Weights of a small transformer language model: MLP 640 GELU, no biases in attention or MLP.
MLP neurons of a small language model. Each row is named by its layer, matrix (up: input weights) and neuron, and shows model dimensions 16-111. Each number is 128 + 32 x the weight over its row's rms, rounded and kept within 0 to 255. Numbers have three digits each.
After each neuron's rows, "fires on" lists the tokens most often at its 100 highest values on Wikipedia text that the model never trained on.

L3.up465:078125167182117075124074067053105151136184088153130153109124186112120143114136162209161120099130143125137148115087109126153174172118124184108157208151078129089096147132168121138122153108071076110089104116149139144101099080151145102174135127118116155186137140136094126201110146119111163188
fires on: "c", "am", "b", "ac", "l", "ab"

L3.up461:142145117121152104140115118153113138140125160170092096090166088085088068166137133094129149162040148125112045202117125063103143153117099086166128077143194141187146142116115141110102153172152145165150148141115061128169072135159111106169188084101113113153139188101129123098172158095154164185
fires on: "g", "t", "ed", "m", "it"

L3.up265:179143082151130091155151150066151127145182110051183096150138130134137164191148083127109149121157135140162144150141130105101128117149120129097125089054121124123099118172134162118109105121176163068119093149093173117121162166133113162097137148071116082148127103136097114175141100135123077141
fires on: "re", "e", "ur", "g", "er"

L3.up329:229139148177167135125187112090097107086190145080123087122145125109125112112112127080142146129107134166085083127110132089153099120068133110121118144088123193109107146139151115138127101148144130067082076135125226115112056134109124128139168152188211140141079151097106163147114120141218081167
fires on: "f", " ", "c", "ard", "ig"

L3.up142:097152160124139088152129133184174147151147147135107187150146110119104176181067096141113138186168109113105123115132136141109148133169187145128144123142178147080058162095140093164105169113093069108146134146130105109114097155099139087099111165103121129153096114076094159114142165163089149154
fires on: "en", "am", ".", "==", "ch"

L3.up41:152147140152062117150094129098135148116111138130125143079172111135045165170099113115177160170100127077169081080170079102136108145152132121142142086094139167140126150179119142152154115155116123086117071138110128130100128093133162162121149174125139148173147178132146149124169106151140101133
fires on: "c", "t", "ay", "ig", "ct", "ers"

L3.up349:081106105185130155164104079198107157128123134154102093106112159127152157171115101135074163091101106122137105113127138171121104114094133159172087099109139145083095105119085094102117100183132081134190195079196094129154093178113107187096096154136184072142161098118126070194116140130103173181
fires on: "t", "ary", "j", ".", "ember", "ity"

L3.up456:103148107130109173144093115079112069197043112148135091122104124163126137160112099137123123136203115120106166154119131083055118202174125115143084053103147132072127167104159116120136170120121156111132119087165169167132151111148091121148198081186108177161137159135200082082133149135154181124
fires on: "g", "ul", "it", "l", "c", "x"

L3.up395:149106138129119069148123113120149144154087131127146103136160140124132157111148067174090120072170067103128131121086112106122180107165161152192156128099132164112144193163137151128129127101209101139132154130088159211111174162098138154079148136114153103137129139116091055143113159116127173122
fires on: "e", "h"

L3.up39:178182069115148166212100138105117185086132179098083101093100145159108138152083126081139143131131142096055145081143107123140143158078161097138131081165122131107097112136077139138149097140114093177170103148117127193029142134150106125119136106127044134126141111158189137185145072153107132131
fires on: "ter", "t", "ch"

L3.up575:151146048129180159133155105129156140131132157118097140078132161105120130077075101117194151157123102129133126139080115114166102122101152176120097128168047100084135122070112132087159145155122071114183116161120125176102174141140187127118080184148163108127111156112175077161137148120097143148
fires on: "s", "es", "ers", "ld", "N"

L3.up417:083097109130150139190139101167119248148110138103105175118113203143111102156093119106141124158152114139121105091114074102169130127183133121159191074173086089099156113106166118072115136131100094041128097158110178104105107121121179086089071082100157131135056141126104130157128100155153149149
fires on: " b", " B", "en"

L3.up121:183138197127165132107142152140156086088089114135167132098133142124104153161103105080164171172150134131127149102039144118149123151145096112148165107125169158099141099121170123079134084134092059130153117157141125141122095099163093122117063133114171156118152153147168115097108098199119170124
fires on: "ain", "est", "ast", "g", "oc", "al"

L3.up439:158126154127094150085125140119154119120167059113137141192100183122115142101109109156131106105184068081157201135093153169127128074100148134165136124149093121142076170124077097110081103057138129155092100114184169138154124114068176161117110103139075143146109124126094126171136143155164125171
fires on: "ab", "ol", "g", ".", "h", "ow"

L3.up440:153165126138080138139111134113145094115080141112125066119133147137080085139100155109152129095077150133116138124120104085159131164113123082127082115124123175130172208056080133131070133116104042144186115104070093149117081086128086093180140128149146127180110174099121186109190115095156123163
fires on: "at", "ed", "in"

L3.up540:162081169165120156146085171153100114117113127094128152139120169168158120104140090135139116154095120070186106120104156173166134173121191177127147096112066163120061081150143113167136120121116104189126144089166139064145112080186143113148106120114139150113076097184135105121164133150123085123
fires on: "ar", "ong", "er", "an", "est"

L3.up133:131116146127149122196092121100132196189157147125064119048103132167161071115129134143128206115111098129113141096066137129117101168165130103104138141118143160122111144142132113123106187097089088158114107137123091226140204155078175127137093173091157128165069139129114181175103066157124134164
fires on: "ic", "d", "us", "el", "en"

L3.up53:101143118150138122127108151136108095101097101139152105155141111159141143175115157145069134140201166088115099170139114145153092085186097115116094027158165144167115215085172101124133119061112143106104148061109135188092079126148077126110118116130129145124089133136122082163090118122181093070
fires on: ":", "el", "==", "ion", "ent"

L3.up457:150145130137125157090124114113148115119073140102121128080119166079141104110099123146155097137135117148135156151113059115138133102099060104181140108155116149148145197093070090152126083185171134101175159071151115158187092125142121121078105088192183201144100099113133133177136130100130144165
fires on: "g", "v", "s", "c"

L3.up88:117103165146168143120056162075131124132100144073119150124083146083162153072089160092142170112143111153106097086165147152198186067112159193149093126091108125107169122111155074120132092161122132110128099107133110129092139092132172150125142148201153132191203116097064078139136171105097111133
fires on: "t", "er", "on", "h", "ect", "ub"

L3.up148:133132147105098157158119069145158091138089154139162121196079144141107097162106134067146135145105143105145114162102103101137138149092130205145117090111117196154128185145152141206102091108130144130149126124144207171151131105139141101080119102117090134132145124115166148143107184177129163091
fires on: "g", "ember", "ing", "est", "ag", "e"

L3.up129:090141160148140136153095129109150142143057102204200135067088172133116132077112146146113112124123174128074150052093190139169085173113128146131122134139146141121107113180107077134119094149120200089153115153103196143100145114117154135127157150099127146151163149213081062069155132078154075148
fires on: "ed", "il", "d", "r", "os", "is"

L3.up141:180141085127121086160113116081113103148124143144156108102096094093156184170119134068125126091114104093172154192085150117130044209130140135177121163128108127112151158134119177133153074147101115080166118126113113175168156107181123137193128130137120111152138123111124081117161175137116098170
fires on: "at", "i", "t", "el", "g", "d"

L3.up112:127100070129145121137171142091140134145201128185135142104123125075104116113119158118068093100162083133112112111145115109182112157133145115113136183137123148177100148067121100109131124206106115176173088159095168112142143131084117144165084124143149117094067103142157151166162127098144159139
fires on: ".", "s", "ch", "ent", ":"

L3.up609:202132102170135088102161120116108156153136163146143158122078188054159147128092147126107183101184175054133091123100085217142174105138111126128123157110097099101121123139207102087098090132090161133115115149135119119140117133093122123089168113141163128148149100130110090130159123164131181118
fires on: "t", "T", "nd"

L3.up217:102105152147124134079113139101145105091051104124165148137132167175135140154198117133162123175106115085096159135122123113189203078139142100115109096136175145093157129138187092134146060167122144080091126182083149026091156115136114134124163128189150158120146113096174067118083110129157063126
fires on: "b", "z", "y", "o", "s"

L3.up548:158112161058140138139094159125122102136139145099165074112094149127126112072108122071077148079086092093093130134135119148135107137115138137124120161196049190131132158123158124146127131078126170165145092117128130135165094158084153217051179145078110203116171152136134102114126088071144114095
fires on: "at", "or", "il", "ed", "t", "ar"

L3.up399:166129116144097155135127106096164138103170111186151177090087134106101099113137136122128134072120157149159078115123092105128174147130142137113085078187101180130155091077157108117095128133111097148162128113121187160126132118182209136120173179093112127104086151123126042128073137104078090171
fires on: "s", "os", "ers", "ts", "as", "is"

L3.up26:131086103079148131148063157094146128116109094177163110139097107133173163115106148185111120161126126204143155122153160088098122153188106093092168112118102102111136179127044106148144165144129109116093146063142187166109131133125145145156152148131130154139164129170117112150139160118102102117
fires on: "===", "ot", "om", "il", " |", "al"

L3.up600:094137096140144148168153153179167064193092130093075124089124126158160164142097144129160083124076122074103117182070125117094101119144142165148147083118133118153118094186166091159103093108128176129141148145118134169163115107136166124200106156109165116126111100124145142096127158125092161075
fires on: "it", "art", "p", "en", "ur", "="

L3.up254:088082109109093161176117118127141098150155137153157133088123124152187137082119171104077074130083138144147140086089151106168050191128129169159130128173065164109171139095077162132110146137094049137094123165120104155183139090122095086084103096115137164086090085176105161120068135095127117170
fires on: ".", " |", ":", ",", ";", " and"

L3.up77:142163149145129127121144136127073123159077164096202096189140146171159197146138079098116131191122126140207120108107105106123146104134163111198131123055149150099128116095138125156122082133113079149142141186126139124128122125205118117146110151116182151117107132199163088107127152127162143099
fires on: "t", "e", "n", "an", "ot"

L3.up138:137148100137099132125152137020154107141149125119162100162099147129133080143140044111112102127136139123153150119122129079107079143138152146229147124113101179096115106188112098079159107099152117151076100166092150096144121124142134130192213140064139210162115137101152097125200155172118169134
fires on: "o", "ok", "all", "an", "m", "ir"

L3.up102:125143206122136104151108111162070191134096172159107135129087145105147086117140096145099113179115113114105098125108123219149129104149107084109130067117079134064116086108155149189162114070122158121151177161115208119116102082149142123026077116122098125175099117171163177117139179173163169139
fires on: "il", "est", "el", "et", "er", "T"

L3.up282:165115134109122154153100177131160078119154135138181161056143128157067117085098119118097163131080178119111106105096144165119126134177148129151169185183110187136128146094172095209143154114079065082129094132130169111137133133125118113146057144122093147134101108124084095129160073107189173152
fires on: ";", "if", "t", " |", "ing"

L3.up247:133161101164128100153152109130108157198076142095112199153070140088160162117069138150137128184119127152135204134136139174111112127077164156122101200152110136152110102119112131127131161068154134153144077101111079106092071126115130119107132094105181102163082107160157111113125106171094121108
fires on: "\n", "at", "a", " d", "in", "x"

L3.up186:123140183107112126092180157154107097088153115089126126076133195126146103139145152108131162129121075090198102120120117089129090176158141107131099116154164131101100114129120137102183109122139111196093150133131106143156199108132148145124153167159128095069128105121140124090090146137119092146
fires on: "he", "ol", "ion", "le", "ing"

L3.up523:098123086134130160130081144102084103150101151138124101144170154119097088139105124164079136147074090120100172094130181131116105126119134089143126033140137167097082189150129152113157095113129129108128133144095121171148147078116164166121120133178106094148080120118118119101098161049134128173
fires on: "t", "is", "–", "h", ")"

L3.up106:081097109122121150089201101129090127115160117179134118111125108134132099155137117141193070101081093114158188107100155121105140133129181135154146120110113131123193143169170091240121123123148152118147139131142123168127207156169096149137136117127147152184119066108140142101132114094081102186
fires on: "s", "n", "l", "and", "w", "y"

L3.up511:157049231163149113145117092207172101135136103137093152166173142133152094135061155108110147097127163147123171128163074187105151108160148162136092120093153120118146116123100162125137150094094154163071076076099082120135138149092185106092152098136102110102134117106158124124085102111116125079
fires on: "le", " from", " by", ":", "ing", "en"

L3.up299:089158140110141112153178112154137140135162177118114131118120127060060031148079188133188121152134112111091140131117202121127074162112097112133135138109159128063170156150094154136146146094133099114113108150082170097192115165112146109191133182127164132142076101147198149141168104137129174165
fires on: "i", "ld", "ay", " ", "e"

L3.up406:134160187092120140181084127137189156091136139057098118070119150128159116109124183133118137139115120084124094111096110163137076098166158212142142113072068112117113158107146140121152134062138151120128135141119146136097130140130134122105168105120053140154094148153169148079134212158193093143
fires on: " g", " G", "es", "G", "est"

L3.up607:095113136116117118134086111118193141172137114101128132103089118064095178071157156102137082165102060115171123119137048147181151102152175135139129168120137108100101108171095101104161226123098148097167112143130160153108168188167128133095146099103119101159117202123153109068150170159140100110
fires on: "c", "st", "f", "od", "v", "em"

L3.up157:138133176146133171105114072132165078148117143180154104140127139108128125117060171182191131144121138108084109137092097145170125164092059203154091117138139140077090101127115071114113142156127173152117157112113169164093162096131154099104094061092137182149153035137109098144167098142125131114
fires on: "is", "s", "an", "uc", "ig", "c"

L3.up597:167099098127106148084110072080134148123118101062124186132156155084110097129094174131157171170161159096089098067154125124101116094124167126159125159099132095093164092117157089144132178123107094145063049157170114150122139135146115127113156063148060137125127128121087088121184136102134179129
fires on: "ac", "th", "c", "ver", "h", "qu"

L3.up402:155123130144150157092110142101154093106163130072114115150137151171132159146175125102101142130189125132202136091147091163109114150110110146088126116127185127097132162147155084175150136038158107182068109082090132180081116127066071155121150180099086179124111137188127184123110110111142091109
fires on: ":", "it", "im"

L3.up366:159116095121116103111103187086125064158119064110155118121082144164180098139088099143156111109113122116098119102140144065132114167162067206118135119141128141122170130137166134172161127221115143078142083134161095137125089103101119136118142171157108099123128105187119146123131075110101124110
fires on: "u", "ro", "i", "a"

L3.up490:104137107133100121093107082139151090076141211140202154119085085119102039157108112125175111148147131129115142100172044126149161080089094122149164147141131120115128123140129089124138153066082141141089083123109130166177113119163134192154164153163114113129113147069123154145168124181122170124
fires on: " st", "w", "ess"

L3.up388:123163150058150046152080149077147142110126115134148131145116068127123117121092188121126095186128165164116133066150136138093109152089156112184152104069084116132128119134132109168120105137140204178099151105122152129119086116201090115204162151118088151157082105101128107098117094187118133192
fires on: "il", "r", "ig", "===", "n", "ir"

L3.up342:127181129148162076124119137145143197078115106124145119177096158093138119147066116103130129128163129153064213157080118116143104095087098097098098134104190126109112171075139159081141195115111153153165132081083180171139094153127157151100133161135167177173146109153116178142136164123188141137
fires on: "ap", "n", "e", "i", "'", "ated"

L3.up530:113111129133104167153154137128083144129140119136158127125106072054152181145146200135200178115126116110136177109152139106151150202129147136102172126097098181128112117130105082130115132117100088148117098156071138049100151142190034166109113169135092142126122091181107124134121119079125111180
fires on: "h", " Y", "he", "y", "1", "er"

L3.up92:130117092169150120133141111231146158115148099158143136162116095143163137163144209159088098095132162115094148140112106151144089118095148143142099090131206130134053169153120113173165056094135171121061143125056096102176136087125188134099139148162130155163100106146125136107145137061164142085
fires on: "or", "S", "z", "il", "it", "ag"

L3.up384:108217151154083166122178075139122152105164181145152152151074125117188073140099134138115086129133150155157090134125098117148128122147094152118130127142097162151131030120110121105166104124104139140168115071144097127063108155148170138098094120114132108079100135132115102121149093140184068152
fires on: "s", "ies", "ra"

L3.up272:149129170174133057047122130115143116122119141199168086131108181080139132057118105119166159168103143146146108132114167156163161139135148120156155092080129132165094130125162085137101115063141155122134103134047156129178148129132139099097113122126150133170089121166111092083106148072145141153
fires on: "f", " the", "p", "ow", "b", " his"

L3.up532:152162130116071180133141040146129127145155189143127063138094151090169096101139123219129118094119133140140121114155114111158055137106122185070093143097160116086149147147082151124087110165122083151156156122193106163140148105167076147097090066109203163095145100139107080124188132164135119129
fires on: "s", "j", " as", "res", "oc", "ac"

L3.up621:161181117112128108138172121154209035101159129181120156124156142144062144078163191145102111164138126123118136115140083113170100049138137165108086072118144099087082121117150133104141113157072128117119119120094158155111174126146145104120139137113171115155134086156137109115070146161149180082
fires on: "e", "ot", "id", "on", "al", "ical"

L3.up448:129139130159134172112157110096107078083185176141139147110069153066157130125108091106122188186116122038139084109130151116137156152135136132098107109090174156101079108093141149122073140165114100159117144091177094157150110134124150177126104133150123151107136091218099073130121063150113127123
fires on: "l", "ct", "t"

L3.up442:144122164156140092159132121192186112107098162101127176126084170131151121180106147090118132110138181172108190131140170167124076084099164183115144067141148098116200121091150110087167095147162124059079169103100113099084126111141066184090194100130119112086136097081127153137088139128115114105
fires on: " |", "le", "ac"

L3.up592:094112135099143104124113139141092135143200177109128119140178160091146136145164153084152151130132124072100102124179112120136121125108187153177130074168127120114120098105074149171071153172102159090137152122191109140190108129139180144129109082123139176098174067140101061055118112139123109122
fires on: "m", "t", "ort", "ar", "ap"

L3.up630:157164128155133122080139210100192158152165136153151100159125152115129104121099116084125170062099193160209122106106165140151129136126110145108086102076136108073150149151087150119194176172197121157143178188131132148169110102126112126110143131096092061143120138109074169154146115153156156066
fires on: "c", "n", "r", "ec", "ip", "op"

L3.up631:178123087147072075149118095173082139125153104133143065147145190135131137142124128106109148121143122173117108124049123133102126150173161144104117173078130160165077146098109091060145121083063157110135153132146161183050143110114121159077115176079179150142148084206146089194129141184094135084
fires on: " d", " D", "D", "d", "ak", "ot"

L3.up2:249054156156135140133196136078169073133135079161139146123144128154135079106076141082150139128117175129159080108141135111147115123117109106165130107080133139149139116183157107145149136057133200145088130151159104127094126168106114103097132158113115164142152078093150159107122161147146206098
fires on: "ly", "ust", "ir", "ow", "m", "ov"

L3.up226:099177163090130127185110160113148175071088153091135159096101098063128100150094155101083128096162076125114137117158109193141143147158173125139148137118130123107136063165198157105087084162097177160114102189123167195167110064106172138133143088178114089168152037134122108126161132128084163161
fires on: "t", "ch", "ect", "est", "ter"

L3.up29:126117179131125144142145097086156168096086094124078165158114132176102113119092184138149092195162119129133059157116132105147119204094151141126079111123105156158194106079115156152183121204123152182181090111107118123073135083070106129090143162138122089105089077148163069122160172138141097184
fires on: "ing", "s", "ation", "es", "ment"

L3.up33:101179161150174123108155150128122055116160130153132140093181152158111207145165127141107109107111082088068170067138087107135101092154132111131120106134119136102126079100144110079143058112067162112151168072123188142168167148177151113111110089153148093140087117111198174099129111119136101167
fires on: "al", "ol"

L3.up166:082123110149101122113128116091197172148055108092185100117154117155098122125133080113128151155072069065159102112129116124111125136133123185131148128145095105118117169207129118178114080139118127127188166168126150162182143126110115118238095140172144137122098115114147086165118080130128109157
fires on: "it", "b", "pp", ":", "p", "t"

L3.up371:068141073192177114077071119117155144118103193201122081110119132097148121082125126183162103109124180142101136118187117127152129079148093145092158124147168110153120126133088150132155184154146149134097144119117104117096114166137119123112123159140148146113144137125067088119055089114133153108
fires on: " |", "s", "ies", "so"

L3.up435:162153077136128167120091166164117164170154147065116173096118132194135105199209132171152105119123075075113088169135129110084117079099108104087133154125132120098135090075043142164156141131124142128143083130089119143150168130116163166117170109113159137143127125114153118079112164183159142102
fires on: "er", "f", "og", "g", "at", "ot"

L3.up97:080177075138124150087091142148156117163081157136145161198128091101057199102061098101163123093125123137132161123087192096067105222156127185085089121128121142080169113153122106130129128153095143165135178158092153111140140095176131137128120157107143135118129140107155161142194141120118105121
fires on: "c", "at", "n", "ich", "ry", "ard"

L3.up15:091107107125180091140153167116136164162156165112080142114131104159178077100142163118106157148054093098128098147044173192095143128113102115071159132100114184129137221139102103168135074172108103126129087121181156158124162169115157119098102173129149116188141069098162126144107129100160102160
fires on: "h", "o", "ou", "p", "n", "en"

L3.up212:072098135157155097099162099128126088105145202110105084123089139121113093168104132131139132140116109186150135114086135160129154151051111151109112081153110098071100160203177109125122143109084137195122170187159067107140115094109155147160146162136133136149083122129165133151105119140083100085
fires on: "ul", "w", "im", "am", "or"

L3.up263:133146126166156105137156073126089160114126075133096120131127139118120086117187092114084070125113152149116108115097144141165182108106092115134153134080139124146137131152111085146131129090136166162081121136106089085147118129203123104186159130099128172142092116183152091145148145073090155148
fires on: "m", "u", "ir", "a", "j"

L3.up172:155191137142137134093111122132122122172125151098143065106160165127123149162067121112084102112117134107106140112119116119066088146154154159052090077144145118084159136132158182143124123116136126160135122117125175102105069141097148063133141074186094100106084148124186126149173161101110119160
fires on: "at", "c", "am", "an", ":"

L3.up108:146153047110130107140144083114127137145123135112074155151132121162130144159115181072068180127114128170098094149140153153128085133118130194097090124156137116126113185157139102104127131129145114150191102098097118122074083120109168121130115169109097101142031136126139191147155124124178044129
fires on: "u", "n", ";", "i", "et", "en"

L3.up21:142100108118114125138147126120098186133102088154095141166092082117130134114189150085121161112116141149062143120122078144081108161178139147134153125093155163111103147105107143091150167114089108122104110073189106131121148118123160098098110075170087159109076164097142160162192086105097128095
fires on: "en", "d", "ly", "le", "al"

L3.up236:172068131130087180104142170130077105102089174126120088134109122116109146153177125151120120188095107117159130142208093111145107156133137141178069154115134105055147085082116122137128105143125117133105142165138077081182100169152113195134188096190110147114118153121108205135054114159163110131
fires on: "an", "n", "id", "j", ":", "q"

L3.up184:145096101133108055084127070177103174190140107113165146118176093108152160142142147142091078163110111104090103107135135170148115094153143096183161116131125100137103130154166170134146165137136069055094163109119135141174133103138168126122078097111110153134179086066134084094073160137124153193
fires on: "g", "et", " |", "iv", "t"

L3.up385:174113166164128238131105151158128130126123124132126091160110151088115106123149169094093145171111139090122083118116136068109112133135113122187138143113143127085094142091132119158131157152106096169142148085135030164144162112185145109108129109164124126104109084126153168093147093120164137111
fires on: "p", ":", "t", "av", "ap", "-"

L3.up59:131108124119128094101125158110162136160117207141047111119153143158116146125135133109160143150152178110134142151124101135118156150129072102141133142092151115101230140121137142128076198138097131100230088112179116129159103070115109107200125139190158142142165139064194147051125108120112105142
fires on: "or", "ter", "r", "en", "n", "ov"

L3.up574:104107133152179108106122135121119143111156125118186150107166128111134129109070143140088174166115099060180146114056160121120139151151110122082109133219159079115107220136154131090182119144123180101109135093129120112075127149156090144114142092120088175151128153105124112133121116163118054128
fires on: "os", "l", "qu", "h", "u", "R"

L3.up219:113088134144134186082129129112131098172153138098153158126112088097094162097130130104113151104159118034137192105126149163168117230164151140114151094147160170115099201139117061136149095139137192126135112115150083106113214126095152185138133101181120123131145141111161097119109172089088098146
fires on: "\n\n", "'", "h"

L3.up624:181190144153138143132096083132115154190096075176132106096123133130228098144144120174159157165129140109095094176108127148184101074116103168124148068062109151166115136152127119078146098116154133097118129099036139118100146129164139134169169164118190097133146161112163120145105110096144113099
fires on: "s", "er", "b", "z", "f"

L3.up119:128150084165115054106107123108106115122107061179129167111138111132152128144110132128139123115074091146113120087121148221160040113174142054153144152091120149072108128153146120136147138119173103129182146134094123127086054142061152134143160113157112118092179128125094104125114171141144171070
fires on: "A", "T", "D", "C", "I", "F"

L3.up542:118155192112099108104071135175123194127172112141101078161091174108132110101105119064085151109126143097134122117062121138074120125121122167165124118094160169143120166120126101126093190139123171095173141142151110088100143149076091214156151120109131102146130134108135118221174126156160088126
fires on: "ow", "9", "ber", "ol", "ot", "("

L3.up136:118101132188151112134163124189138115108088108120188116127092153108108125113118139107132115143170139134114157128053096126147144107142111136113149159046179091126123081161115079130134137143088134079092140137093151113200082153157128117130132135099194157153091151152128133151097117209111146106
fires on: "w", "c", "-", "ort"

L3.up167:114092147121068086156111122119102109139130154166140163054108175078128166147101139088145090166141119090087113136102094116064117134179153180190069098102125098106125132097060130070126186165148096052142147125100107128110064140132205170131105141126090127161147145148099120141155177171147137134
fires on: " d", "at", "ec"

L3.up473:074054124138140186103147160131177129140000149211114136144161113101134125124150110142144129106110156174141141083149114110135118127145193122058067146104142125148185125096147128145128127102136127148129141141160112086124107118162165137150126180166144095116115165140175061112142088160129108131
fires on: "s", "ies", "es", "ers", "ions", "ts"

L3.up240:117105126186174132147077075169128135206084102121121118067169146082124181140161154096046207157139067133130124084117139139079182102134125139095131126145123141124126154132117106125172154120083123105106135181139078110110122143166130110103112097075211139092195099114106098147088153075144100058
fires on: " t", "iv", "ak"

L3.up150:102179122179134067108150089082145150156137096114092140143117120159117159135103189147080131112155094058163131098133117112185102069170183170113038121175094150142149113105152122143086173119130168154181119075153111141090096103114111131125131137139193114130120077145122113163121063173177103124
fires on: "le", "\"", "el", "or"

L3.up82:102184119099123101091163076089135101177098117187140147158091074132175107152145145103119084135103120122171136159158158126181123172150186103131173114079093150145092078141127116122126101143120156107169160089141127168095111063083097125136142152130143115120151080183135132100119135104062066115
fires on: "a", "ary", "os", "ia", "y", "s"

L3.up132:169162132147107120166133144087117142124141159109079165116144080145134072086142095106152131120141103106128157108150076139152101180127150096117141160158071125073166128087099165032192195117200112155125112150142162161104126118158085128150172055185195134160060151115150071091113127132095176147
fires on: "ec", "d", "er", "in", "c", "x"

L3.up223:128153114119111205173149131107107112137123131153088134101073150102120103155118134115094076105109131089048117153101180113160083183143104154148092098128215164139153134067091114120160091162127172066141162161120124144162102076117124139096142131096100116178084066147130126115044138127133140126
fires on: ".", "ul", "ag", "G"

L3.up513:107119173125159163180126123111201092132123131150206158148099188094073111160094155054154148145087107145134080080121116137134170107137171136195126148165108150107051069135128104156142082112123077157132061159143189102057120163179113108078110154079127130109148151134084122111108120133140154074
fires on: "c", "ch", "est", "en", "h", "ur"

L3.up519:149121156071095163068094101122143147078124175167132107074127186109072167136107125165147099141210143140102129090111100088138180178124145128152132134118203156157151156117129135137104157157111102096197097104166118206071138131114085114117096146119110138101073156114160105176121048128127172142
fires on: "ain", "5", "es", "7", "6", "est"

L3.up355:188135112109196160159117112096139085093155129129117156147080159081089128139149160067126139113101125177148132062109109127093144079146127156119137133072090133141181129145091180107099125093146089115125135044106101152096220143150126186074114153128104110120180171102166132155065130126110141099
fires on: "ain", "ip", "ember", "ary", "ric"

L3.up466:158131107132148177164080164124118182147144148145079162119065119161130048123153128120155131071114145092126151113122182109112085129121198175103155121123114180086187113110129110159136140077102155145120091138101132133130090129126149124101140070050108111071169078130098125168137061131110149119
fires on: "er", "r", "u", "at", "le"

L3.up467:100146187164196166130224145117154155158147185138135129118110139126081088129101163164129123132162132089092134109155169124117116173177163144105096098157087158144151107128144116146098103129167164124075109081058111140162177128050106114117190059120138114184121123130113100130115104161120123139
fires on: " \"", "\"", "le", "'"